{"n_layer": 16, "d_model": 384, "n_head": 3, "n_kv_head": 1, "head_dim": 128, "d_mlp": 1024, "vocab_size": 8192, "activation": "swiglu", "norm": "rmsnorm", "norm_place": "pre", "norm_eps": 1e-05, "positions": "rope", "rope_base": 10000.0, "rope_fraction": 1.0, "qk_norm": false, "attn_scale": 0.0884, "bias": "qkv", "tie_embeddings": true, "parallel_block": false, "extras": ["capped logits"], "init": "trunc", "init_std_qkv": 0.0271, "init_std_o": 0.0, "init_std_up": 0.0271, "init_std_down": 0.0, "optimizer": "adamw", "lr": 0.00133, "lr_mult_qkv": 0.5, "beta1": 0.95, "beta2": 0.98, "lr_head": 0.0147, "grad_clip": 0.5, "warmup_steps": 454, "schedule": "wsd", "decay_fraction": 1.0, "decay_shape": "linear", "final_lr_fraction": 0.0, "batch_tokens": 131072, "seq_len": 1024, "doc_mask": true, "train_tokens": 432300000, "steps": 3299, "dataset": "wikipedia_en"}
MLP neurons of a small language model. Each row is named by its layer, matrix (gate and up: input weights) and neuron, and shows model dimensions 160-255. Each number is 500 + 40 x the weight over its row's rms, rounded and kept within 0 to 999. Numbers have three digits each. A neuron's up and down rows have the sign that makes its largest values positive.
A block is one neuron, or neurons of one layer that tend to fire together. After each block is what it responds to, as a language model described it from the Wikipedia text at the highest values.

L6.gate122:537541528529433450440510462471457470436403517464461495486495491494605479507491461497495507512494508514560506529502525546464497529523473461484502489512536466533461517582529550450504463542503462519484510573536587459517531496503550463555566597518384529504472492515474517505402533507484471500
L6.up122:517458522518472496511523501428417445495532498520523607451531532502558483487514558578498448515493479515481546475516526483531452489414486513578473423472479479510439464544541469541518477474545526567509389541502496522491543528531504538557522466460517542492470526487481535585505538551479553543
L6.gate138:561478472476478435511500541465428543541492509514489506512552476512538497416505512471503584495522426498512644543497493597469557592538505491511488482543517495491518442531474449484458526503516507455501461512497526551489425503533498504515518497464490498401508503611508598528494463506511553520
L6.up138:566517440490503465531513507436539460526453480384454454554529477479531515492483551484551524548505482595463593528499489524495538497473567390451493500534526481548467463474459493540479460491468549507477554520464559488541488495521554504464522475498423547477495544466495510476514450461545489539
L6.gate199:483524483516549505462546524490440533467566496470420529538498524475467521450501483460468423519471503549551476484501495519496489499534492538433515540419532488572539544543452562474493600472493489567458489528503443536455546521516486565507488541481485491545526516583497484482504569519529513529
L6.up199:520483555499462526490508439464447513433444465513431573437484459461426509487508416421535518586564491487458490495500536514478426476496505467480513559508524525489490527526505549539524395516569451489478476479513476470501529437442503468582541503484494504466519523481455522506516531533475491428
L6.gate863:529423517544444463500447519530480403457545496463506522468452530521473479453491501389481460500506485469434550546495537499599443538572530461542506548511547437520481509560561495552497443517516514506454492509444549427516550541472534511470486530467536443540591576496413502536474454507484513506
L6.up863:490531505572566533492514442500502559477430467495526414524468509465478509513512443516509567491523457458507519541487580511540499485537538541526534458528542515441517432539484537436456502442524482451511449542556564556567512479515458542456574550472494513538543516528438603510446487559405502497
Responds to: Digit five in numbers

L4.gate329:454558467499489511455494490460472489527560524587532598495489442509472520483521422519453511541477487470527539513482497397475559514505466492547514569517442514453477551532495512535550611541548508468529490481482578562528506483509452545437417492558445499532576412416497486539501488524481522500
L4.up329:465504404466465452488548479484475544438568547488452507469496461405529512608551539491518434471476502472499516540507509455465505480435511517483491533468430531512475530477457478498479476486493483495462468384533475535520512497526483504449553465480412438430500526477536470508502493480446527494
L4.gate359:537470509469549447481514561480448464549570454456448495459489420532467554413497475517487487470430576512444596541484505494442517585556473428551553508507498527537545572441542527493523492597477466508427529496497542546521496479474450555509505501459561477430454463470553498463494484541514540516
L4.up359:507475432488482544425497503560515523448573503494484524436522518474465484493474575419486464586433526475495500557526476452516515511544479519516515532534486459507465469536550458488486491531528475469453423530428547456533532476492627520453534530539511441558454458545496476525498403545548511552
Responds to: Paragraph-break newlines

L5.gate23:527443501506519398525544467535474465531521488552493503524526518533442545531495446518535480467548516496575565503562477497550474556529476505520475488438434494490535518515467556532503448512558471430492479556520489495478411513506543520472457586520473537529545525433487508452501503566519486470
L5.up23:485524546501485510518498541459517489482525487514515496540557550529523527550509537445508464481540508471519522519482475532494412511509499483511496539507587412519512535512550527502473473499434530509515524473560505459504530501495427522508530485504463565468448486543399512546557514474498471571
L5.gate195:535511480535541471482515508534444533538534470461566474506486520492553526542489588422575485476440455564440548494533504471559536498459509479566508568528533481549463487459542524507581482556490532409526497514512571545521476474556447541556532415485620502453474463447599488546451550475465474431
L5.up195:457533554425494545491490494530524465581484410503523526486502556409565514494546530536470465548524480481482437535394517448538519496442508468531412472517500537481551490552511500498486470433512563458465431477521579563513587519485463533487564495497490555499542493538511563525531467442454527534
L5.gate218:507527553519446514509483455480527421448495470458529463494511502510429505455497474471474504524526463509499471509501470527469496479510447546542496519487496511540436516460544548480596511528475502532459472446530438466478481501435555456498519512469535485573525491515494447495493543530462498577
L5.up218:506511495550504432525478423484563532504465531579497429460502574473448519479485483519499519489478524509524456438423465586418508497407539532450432540469546514420540526522494504484479509556511513539500520499447497523482482521473442479453448567528557480458498562459523548461496480481493467524
L5.gate296:500555555511484490484496436518509512508536448441475539492617538509477534478542523491470552559538553520412512467503485556424467557437496501500445531447574483500508527427463507545574462561485522567499508424462533486500503475483445520475505492446532506495450494475450459487514498505520549481
L5.up296:523527475533547467447474444483531463433513430470559500505555525485458522494501501458438514565473516529485540521468491546465445528474508437484461532528513480475487479465512552485500493528538478538494523517472537484502473483430508514486494536480518477525513507548422518432491482492484498437
L5.gate405:500546532512467566485535440456507490487555472405527510520515518491489530469500484488510506510539476538398478499483475568412497506543488493545461492510489489560499536450524520486499459544452513458468571490503526476484504493436522485427539504493578513550490419454483486478500571450467414485
L5.up405:526548488436504522415533448497472545424547442484523449496523543513396464485415465449536542486501487467457415483505559543505475604512468534451520461486553491558567449462528481487451495575525535482493445523405597421550507518460474523479499497477488506526461536452494446372482489485467542515
L5.gate415:466436539542484491453554472489445474468440523533463489491605427533475420474486490452494575499440524494539595523460526505518542567449489545535505563487519467405470541513500484550522446431462585548486475556422550522486408509541455471486501484482530478510557486459498475497541548505510505425
L5.up415:551522444453457515474476552465470469502472542550425467524568542513524499470525490425553494519494526556506580501541506565527516547494444505553509559481528517478460498451570485522546442491414503558437442519548490422476451548516522531496522564463470530576539487495494482482457535483474507416
L5.gate599:533505491528547506542550486509457436524470460530526556542491518444476486493508511564527496530511474433481524411524426526469486531511457485544456525593493483495535533589439546485609507506425531524560449496473533564474473539491496491509532501469430523507453487402472475484444493456447464435
L5.up599:510436503540455533454526486506524516541481521581473491479431455507504456427552444527466551522466506509475518525534462528546502483406530556492507524520505479563498520493478480485509434534520457497521460510512546468449443474551486576509526580500477506522520517508476507415470596500596512500
L5.gate874:585485479547492535448504423461457475492488485504542544494567461484464449544451423474467471539509451492465436546454502498537505526520555458488492549487467465532456494468479521482571506585517494458464559498494541502573429520448460498503515493370472546479475481499473586502465511476518483456
L5.up874:601474524580480473499549407493455514412510453479495513449514466581452519447426480499473532534550496504492528546505473484434527484508560462542483508589494404511511562488557559473454486550492551461514521453460525509507505511488511431477515492528529505490523478538518458520486504498513510524
Responds to: Digits inside numbers

L6.gate350:457519521505493505495525534528541438518476430505472535588419484467508426538522465512555418493542511517496544521446493467441496445539530502550556544470490572452472440538534486455583517575561529537480492479498530503474507476488496534508504504509477488521507508501509552486549457510527571520
L6.up350:482535511501546496428492530448528495471514514501500483499505501506487459519586472511486454461485565455486529494508372457524461494507529480520531539516524478605481546507472436525451485453541535498509562549531526481515498489513529421451556522495462539435565446552562505460543562469521476525
L6.gate470:553451484486439447422524547513434509470507544529518520519559545509463535484450492447501463510489428548453569541557493493532461548490504582431463430461407541508488520596505547508455471429471476503542501470491516441498601454588505534487511494522526488494510467507552478535470479468525523474
L6.up470:472465541552482504526510529523484485462489479522436431479452492500491417543591498559442530520440475507487500484491441514474529536476550473512526509477542445482549464480468433481461518455529518565511469513455538467520505543461493502511436482455522531460561549508499482459492516511515452479
L6.gate678:505513443479522564490499563452497487543531467476454485483586495566513447408513523503533459524479414528473559502492514386436407555530509512523495419482397439582471477527486465504459465559522535531447529526537600432537433452569511443446546581481522428492439476545543571495551470524545466551
L6.up678:559532513459466454456526502475489404585549535544487469499498476460485481593594528452507490491525492447488491507521531516510471511480482538434531481499446527511533470435590568522483506456461436493532509500498486484483533492476499580531514522461518477523490527443501507486551487565486578459
L6.gate776:476436488528460524516465463562519529526544457476463515550528517473444482527433545526508515468452452524390476572448465485502437519520454558552500513407462478459492529532434535476507441541499583559496520483481508470554530546463516568455448474519469438516572476500475442548558444557505507551
L6.up776:463480494440532535564511534443503485500570552495543524396433419436480540508512460554562508512484493500518510547491483432483474541536458470481546517492471549508472578544498477515534493454429472521513536535502458513501509476532476473532568461545466486522557529568497562542520520452555524512
Responds to: Mid-phrase space tokens

L6.gate178:533462500514526491496527513566577489469482526536485496446486522463441441480565537477571500532438504505490517435457430501530490493507463458535518485464514521484554467543457503556495523527502522487446542477429528533510546540490535525564474504536472515494509434472568481523488478504556510455
L6.up178:517543546492553493467512514536437491534552538523561389515498426459506459480542495441557508483516476488475479489543442497577574512484527529499549451562444428513563444459575506539466499596423531481531516559453484497441514526506528443501435473510433495500504492538529564493522519503484534480
L6.gate358:533468561426451522487510548464482491522452555507593449494510497484487502525524434488521552437509503525541505489526492529521469611518518511445515449462477495524532418460488455504580496504465437523530547513526497502541479479406544526505539499493539506531542422522466467483465449545518471491
L6.up358:502559462525476527493472505468491476526516457547494542456468434464493489510556534487521490564520571477494510425518463443503467425552490519451463516499458555486547455592478521511476529566555537517505493464500495525466419559542498439516501494518493526484541465553535573395517486510469579502
L6.gate401:499479548495428446552584500519518472552451447507523475514566423489491522427448527423485521427504495524561534441500462455484519505493522488504460429480396516486460509483470495532522512496488542404495453498526465553482487456540463472564549452491520497497501531476569510509388452517436483457
L6.up401:484568464475500512520478522470543450539449478463506469461454519527502540503432507539540529487497499475562517456496500479509521538497475515519434462568475519535394428507571514511478496480453458440460479542465568510495468509477466463436542462522488575601579506457455519582454519550433553541
L6.gate594:486424523499534449482518530483500505474519459427506440577491521416495585591480439517485524484478497517484459499468446524549379483474478500475478459451434499562469487532542600444486523511501491515516551432530504512522522476491492514554508490521500556489531437537503446580510489472508487454
L6.up594:568536448477484476488460527519530531538545516469579469495492548443541481576491477549443466411546553506530577496525468455494480480487464463462535480489526513576530479514501479489495545519486491464546518493500491537475497479473512534500510463470461593453493511531532553525465394400528518507
Responds to: Main verbs of directives and reports

L4.gate255:518486515468519434564444542449496451490523469476457502459431491441515447506505458476508488480468514532580533477499428496505489479504445435515503505542475530420474497478471469510522538490446478450438529511532509497490459488463515556518511447525496457537461511558531450459492477507477502523
L4.up255:505532532523487552512504512457486497483494500506552418462482480495504481506522456534450535508529553482503502485505468447570492541426448464446490526445476448434504560517446487547541512533526490409488582537596516452467506523475456501560494500493422525516551483515466489540491524465496516483
L4.gate306:513538582370466466492394466431527519505496473485492534565493477468537480397512541498508511397477504511521516517516522519476511500487442508549445568490488439484523498469508511495510528515485481456504530489544536503446461491542465524504577471559510450534485491493559473479417481491514407521
L4.up306:539523463497558482557546516599556452537495484480465400516484493475579489529456480481473470579492543508466528485481477509505492533521532510457565501496487479509456446555480470537499450483511491502477491515461531532484577488504507512536457477470503399500522450434502533508455472487520550490
Responds to: Verb stems after to/subject

L4.gate105:519467496449483569400522456489563498480442458445500490456567528496486522463417501473540469502445473514540511527506534481491538463471537555493481492468480436566449565507502529435436503521535471510474548442437490511525518546536512494511560472546444464451524539515473596545488580496451489554
L4.up105:491528459442468476573533566473533464564594545467469560508561536467559527487487445553504550432530486482464526488598475418480488531484478523519441498518502509499537513522502507608551407481431449548533499519480481514497521473512519520446508472510511415494496506527535529539483456550523427483
L4.gate242:487503475551454555509486476504518487392482557478450464518512466566421491407525554475517524547433510534443569513455469553533477565397479517545428508504555513581514490515512495472523463512485467484479428496440510577508532540468521524551529428485543453452474513516548491542447462510433499484
L4.up242:522535460515447488478507444522545542503498560497462441493472506550446513441571501441519450501492502492440490485560531505541502491510492531515537425512528472534490426514587541548536524532488554570499506546443601545540487522518522574535470514489523449446452498511476531496555462487479524503
Responds to: Second digit after 1

L5.gate111:529480526487549503491560471590436509465471583496462456511415469529505540540558452481564480514466546528488535499471499489434513583448548450552547490501485568540500549526492475429505479475479534498536491557464522458517546524518485541542553492448539554458465467541606478540456515469516425420
L5.up111:532524455498446452459492492503571514543504516525500588496509522523443463467530466557482490478457469452476535458524534460490561503536504492450540554521466494548504471540529448463483513483470468557514565452521513471549501498471579514439471546536505493545505465508495485535468488562536479520
L5.gate169:456510571456566446485485521527460472496562520554503603523517503516491479501493483505556503546520572486471440493510476493460474559519509425525480559491371538585503528512432517558511477462580490516426443517499423482492504511489524491449503578535541408498553429494489527487520513474533532490
L5.up169:522458557516463449444483569512520492473565554592509509586568503499497549533491520504512504508558560497484566494524493419478498523515401457564504542535511488549481494509476533479490475507505483479465511461451495515468570526477521557506433512506529470526500458459531556483489475484559521489
L5.gate200:434494502497556471481569507547574520487586550525467467616510467519496483534478514559531447559556598507458526559467500406508463530572445484530537524521486573611456546492506531481511486466509472461527491485428466478496518585506522537514434529468494492482474452484489512510490509513568578508
L5.up200:514444460483490507518555535526482532469576588514458559521477412460542488516495522502519553556537596560494503610513493482484452580468445535526580530462493467516461477465503472547450470472560473467495481491510451561540533461542540466463451496508551508487455447467501532499431550547563483464
L5.gate241:495463508482499442474471447463439463517537547589497474573489425551493421470492587542479465462525547563497531491555504488469548520583500475547525452489482497516513485488602486526534505452552532493499447480495543518471578473465557594454517565527465518478464484444527502490474541510524464495
L5.up241:537418507496553495499439457441530536490537489531460445466492511493570475538452517559506493474503429461488426508483490469481521469475462548442501463488460487399511526477476531458525395460551418578482470508497477518469553555537505481492453523565497544516519466501467523497577523534543505567
L5.gate334:500485567492516515539501454562499512555527527480421502581498440461535545510483528558487456440503528519441524504503539434528489513473494440614487584440447484547443552529481472506527450471559539439489517481481506462531508520511520534467460518451503474414458439440527557505415488510560509479
L5.up334:479520491496522482512465485527535509475528496560536454540503443467577507519526578579558432534481512494451512548543461463445515539591535516526537497500434570525519438442502513482440476507529482442462547488505539529525568509494516545439447564467564506454525484546515505457415523507579512473
L5.gate341:478523469451519480448491503515457481490561522548467514613536543495518490498477495579512455482476537533483522521510441471478477558551528519552591487474439504535547500506501491453473481497473498419447427482477520492536593543468503575499439504485503450491534474499483488479457457500590483514
L5.up341:420441549491491478568468473518464513471463531519540504559455514531566547559553520626477476410526527482490442533461430496485485568515435508572511527493496488478510465496509523462431475439482467506545474494528461516492585486483474476518401562464543512429479467435560567484485543474539477502
L5.gate527:517434573435577444530431525508523499504490513574425405481489478492510469520410601524480509584522478460420510463549419455557505515482513468527550543557462535471465463528493482441502438480491467464451496537465596546515525525604456545533465461482453483472521470520494457538497503490531508445
L5.up527:532495527481493453520497524570483438510451505512488463483545504508557563504457519526511445509471499496521528493535504439463420537565557510464534539488451496507459493496502480490437448457528461443494559399504487514456481538519517494556524568496469452523475398452550458572578440507539489500
L5.gate789:465548552506508507518458546583501496511603513540474562534489497454463544455527478512443489475550552454481500483496453422549526514436469561539500542460514493527495530481505525554503530467457449500407550429489485526524495485580575514550518530474449531434481490459536474548461502533549490528
L5.up789:512573560495514517472481473599480443487530505488418531550497484461465446554499452584474515557505462521484516537474495468450472502432453518524572482444503467433463437450531518553513410475527466463492480424522410513523516484484521470473433451530506501559492449492478546461462491487514472427
Responds to: Space before year numbers

L5.gate109:470530537550505520466491407511487457473507479484538522507485481427506496504473476525624553481493571562521556484538490476470520497553500563467504442524536517607524506492604476474527493432525553475592503510504507423536491562403485510506483490443509441556552502489572508451502534502458451494
L5.up109:476514463488488544530461463414453482439476492496534448460484501529508454479597445510541456525493515497510491470426473513522473470482512477487499513573451495514527539496507491549535458603457561476518539513421524407536542501427460483482459471477535500518519511464553518481439527519470489475
L5.gate119:469507526516446509505526468509477480556501445561500506474541554481528588565489468522521536392453522554486483558462444417543474449529532515517488513461574526520511523539548539521509510448494475486596572433461476544512458456467418492508534489475487421519484451534547520538517579506494499520
L5.up119:516433568515466539487479483455574528498515461434505515509479551511480454469476491518469494495439536537494482442520459580461545432486477546556557465460526494536520559476486474567485527406494487535511516490439439503517507520499510436513437492516509455438516577555457526563542522483477536457
L5.gate124:456509450552492526508502473465523453514470520451464555556527515422473521492524434511556470562490542563397543458484469512588459508470532515409522546544490528537518451482557497480497528509459495485546541511512495442483536519473540536489482456400544548478473416512485518460446495510503481457
L5.up124:537506475471500506487476509443447504524524474552465508497527587559488509541504509433487516544488511543483492482501479566452516510492525503470500486545540452540517513551600480523455529463558594361472484478536526497479436463482538413487505464489484517415519448513571461496426494454471438449
L5.gate229:501501519527500533502502423506467532511501483433528508554539464430550496602553549465491556523424456543515451549482443515517493483549547479529508493493473439520533509483515576498578537498522480455547572479527531467534506526438418498497469453525519451480480449466512438500464524468501530519
L5.up229:485502475514522551460521512495513496489588458525545469592558520420520508494596465466507587491532582546496519519571557533530450523511526483466524578517497478520558528458576538568509518501575501418517505555573525490549458528460461487527445544477476470500514523489537515551518466510525527589
L5.gate427:507454498459487552495551501501530549475488490562501509476536548431455541536536438482510499508473488519510505429521497470406506481480476554467502515472475535543468556575524528541480489561520518507553429484518569435500491473484504479440519477475536455533538487470545464582444435470477512440
L5.up427:466612564566441469433514526398522404480490458557567457522561481554502428477425523524496508450480525533521481557527446463435481480539384452517492566460499539459482511519448428501456520533541523487425568512522562532481468547523560439578489481518454536481512546533534489451497528519429498552
L5.gate641:471447462538501494534529477536540487408514387559555507487502479473499501471526512490469477410458560491426466420464531485544471575501553511444489519450470496538517538570534583472496546514505432524472436489531576509571532450419523532436548495461399476470466441480484459484441515539469441552
L5.up641:558555511561490582463472493511460483477515472460449530547520437532621579470460490477523493455508546544508521488542480473543516508469431501466510529495516486492494497484542524569492524424523461519482473567580476520459438446422540505508476541505454504468440494468503585494581429517529468540
L5.gate995:455595451564513483524561487477502517499517533506540577499466501457541509539426482495546498528495489531536544539505484537539548506505534471447515486482453487617513549530498500510507528530477508456570401468459483594529425516460480517571487573496457509556482547499472494592499532490502504486
L5.up995:452528491534497528521505476535417495420493471519497474510538472499488471520507457537490511457478559497570605540454538575521497468521401476485498501398551482512523473516512540491476466554527489519487470544524422476510401429557517507517505450518468460532512499534565561525515435496488536455
L5.gate1006:510537508478531405558509532433551463513425509574586444521481488477476507467480478464511508468449569505545482537502489489467549426494477529480432464467455497530503441552501530553498516501517510418465514476488435529463448505446537488514509503502504518431511436474540543518487536484468552463
L5.up1006:558542499421487498541451449489595439550430409441566437515528546417478473471467426505411423534519502440488485405516498484474524517492489548410549482476493531502512488542602489546441479535478449474525549518480495494543466529515490459524511452524501542450484504491540512548567513492476429452
Responds to: Predicate verb/participle heads

L4.gate625:486547609522525492543519454514514528537534555470536483446491502503527529474497479526466514453590565560481570490510536505431523571478552514542467536529496481568474589539511543518528513504525432456514477521496516498478461494451476456418542468506485540494514481452491517525464519443482494466
L4.up625:501500495574502492537517458500488510489536530492449577473471594550461555472474497511565521514444514528427560511485497480454456542485468529473474505510528519527519490524496486486490552529492549502471484378442477456518482503469477520487484533547510430511476417539558537466447478513490548477
L4.gate941:435498563416474459497459543543551542488493496521499494481422492495400465488515500569581495436496532472512490498466574420481507553561489457519470564439504489466484517516512484503492561545523476528518488554569461537440472523449529491514532558518501550522546506527528483497494467551484540473
L4.up941:552518563546501449431469550593482473486514519473565564503495529464467466486533508489508466499476449511498502434541473414473551528502543447560522572460481534537410504479488523487535492521408496523448500532563506447466502486502529470566528506517455524494502531492519551476453578529529563564
Responds to: Definite article "the"

L6.gate25:483435527474523545489581438537524489501564493492507466504514514559476555525552500509543483508476430592484463472470491545395453491511525547567517579442524493532427528451475520521462502492537494463475493523530558534441510447456497517506487513454511494485490501444496505450557478498572464476
L6.up25:495500473443460525518522526523479541570528461483516514477476512554460501488524512501531536489539491535434525508466469491491466534464531531501446474462447500547491554553479524545607560445402529423406469486445570508482521486494527598554529447453454424482558512516488568516501461444530544546
L6.gate662:508483511484499476528480520443494547466499498480540502404504499474505487553490491454429480488528539507497547581422516472497464472482507499560384547577525489514469477500498490476533509503509463461526505481507569506550491496458471559493491475550511464497567454453499440496511476482374419543
L6.up662:515475462442557502441405513547522504564534559576500505539486509545473538483479550531498434485464468530467521472499446494446472472487526494504566522488554475531503478449541522507514450475536586448536467523523549541501549432532546467499524422508484409515528483560472524562512500473569501508
L6.gate916:443527528479474573487511534514492462505417512487569481510479485494480470527444462503586535438494518486449527510522540539525508483428459523473473468538502463549473437474525530463557584494471493515497556523449477542529585461509475485569547542510450517492473485427547537467473579534529474473
L6.up916:512475551521460454517480410453463509471476449501495504489495536425515526464464454534521508509530482448435489532560444521504513409484495527530483476455567502487520490545460491521494467466435516466531458467481490496468516429424470568462491505434556442533511480522520507457518467435512486510
L6.gate948:479531470442512482515452516469553480473511568527446465502524460490463515501502543536511511448504572532492504487562448512485407498459525559541438542553402476541531493520524597492534513439425499447436518572544476528476502518442523491420505552535501457506449393491576514473484533462530500550
L6.up948:485444482467465493491505559561523494529542504453482424464506515554516424547541504568542471477449574425473508458613435498526464514470516582595408536448447428475525525561505491499569500440462514522509506569554527480469443553480637520535523516466497496468538473518478548572558531442466459527
Responds to: Noun-phrase determiners

L5.gate1:483508555453476563502472502506495505505526506526472437502532505520500547438552506517500475471518532484489495478546453492447464517524580470455509555519527595512508482512540465481523462482558475505454431453474525509511491476559551573457504510431520470528515450483487502428469524536539503481
L5.up1:468473481547531492503448496490511528516471497458461490487497517499481493533484506522536521426479457606461434533503469458526455566467500548509465535467492474502507509497497500499533505510434564501427466515464515482504528457452523572569530542517515503504454464464528483440473541488533518491
L5.gate139:460542543546460469476464383484458516584536537509544489499478577450543491464543555548461381533509520494516584474524523510487529492487490498529537486546453549510516472525535541490503489510429519487460524486469459514532500566494499549476514559498469509425556480511511498551456487485461455545
L5.up139:546536542493508495494462520537506440515486483551475585429517465534525493402520473512522413420579500539562525442495577514462549488520499491525487529472565462487537523510476546523533474511476464493507479564537512484516441545474516420504499535517537445494425472508484530527434469496439509472
L5.gate363:496517528538516542564491461506555484516457447557579464556501531479531495512531477613511535428482475457464643459528542431522482523473431437446521524540424514451419528468499505539509461453502461547531485533510481523506594483545417473443455512454526506446518487430538594477494485505509453507
L5.up363:491504482465483464508444470483459519487552468509521508450442449514504471490516485537504551525553531474523459522525516436501515494543470596553490538492472462560568503538427444480517534507501487474489543571417445490418459459484533513565422556520451477523500514480443508464483532547507530515
L5.gate472:479482527496507505556519396446579534531485543527562495495539506490524616456492577451510410488540515552453489440487460478503484491463538505493464517500444551517536522517497555510544494447497515441496486494485496539515574540465533506528482495451580504564526487474476445523475449501539444500
L5.up472:476411474576563431492533526433549489460514574501536486497455482468518509505504491458488502450500526547504458459498522425506441467511438433496499505485451547499546461520485491518510458523500560554519515452446422497439545472506495438485454551485519503553535485532466455475482503507504549524
L5.gate486:480525499426464498581503529471493452557454606538510547526532470441511507502580504458536499510460542517486452530525480487500466394521421517460485482538489473471494488446541554472448457489488477440446542524546500510548462477519524520567508511524428543503526479453499453536514471540461551546
L5.up486:505520454553556435476471489502476468466516518483435476484438435499519547571496534451485515453488578478468541568493461490481526481457563532559441526482430551507531443555455508610537433461483465446495489527436529555425519454500468540412524590484578556532564437495583528469504526548567525484
L5.gate686:483432491541468552506495511458517486488493528532605596507529500434552574471501476484441446479490484500540524494528471458539461526538563464501448498503496449497491526532512510580493548496487510514542391543479458504523507446513485511482509488516491510491524521548524505559436481519473444515
L5.up686:446506469486479532526478515475506479510471518496528509471508502539484568549447537557489463450453508482457519488518473419574492472463449474447456540426487478533524471561540524467538541556448497544533473488478424457489502523537547576518472530504448496481522529488508488469469426533515511487
L5.gate812:570542509543496502545490499483536539507498486506528611477518522517529649549456563498496495482502518520495523427530463425484510542497470478464440472536500528475456455516465436510525491450435463446544470530545512549464541518545506478438441541508547534484506499489501473470488479520499552515
L5.up812:525563519553537516591579554509543515490537491585533497579443441536494525440528465468513469505483524514505564486541499517511563497489514552481528491501543451476538467601499574502468544543462608537516533544427503517528530439520451459465627495538563498472503482545534535483453536488518524443
L5.gate884:529515502528517463575518448516496539553464525474510460494560526519525523497528539541503474533481523496433463443544505515539561524438462514503428503574514529488461497470506563522558523469467511436485500536398511476515522510525461509476499433470531510464546536475541479485452485528514487484
L5.up884:462480576513467526555509484512518519546481528445471522482522537602512463474564504509459470599445488557510537519550505449550493509560523530478580466522510465443429512493512472525474482488475544496529551536496456466497479485594489457492544514485556559436543494518552527494492493442511558474
Responds to: Definite article after prepositions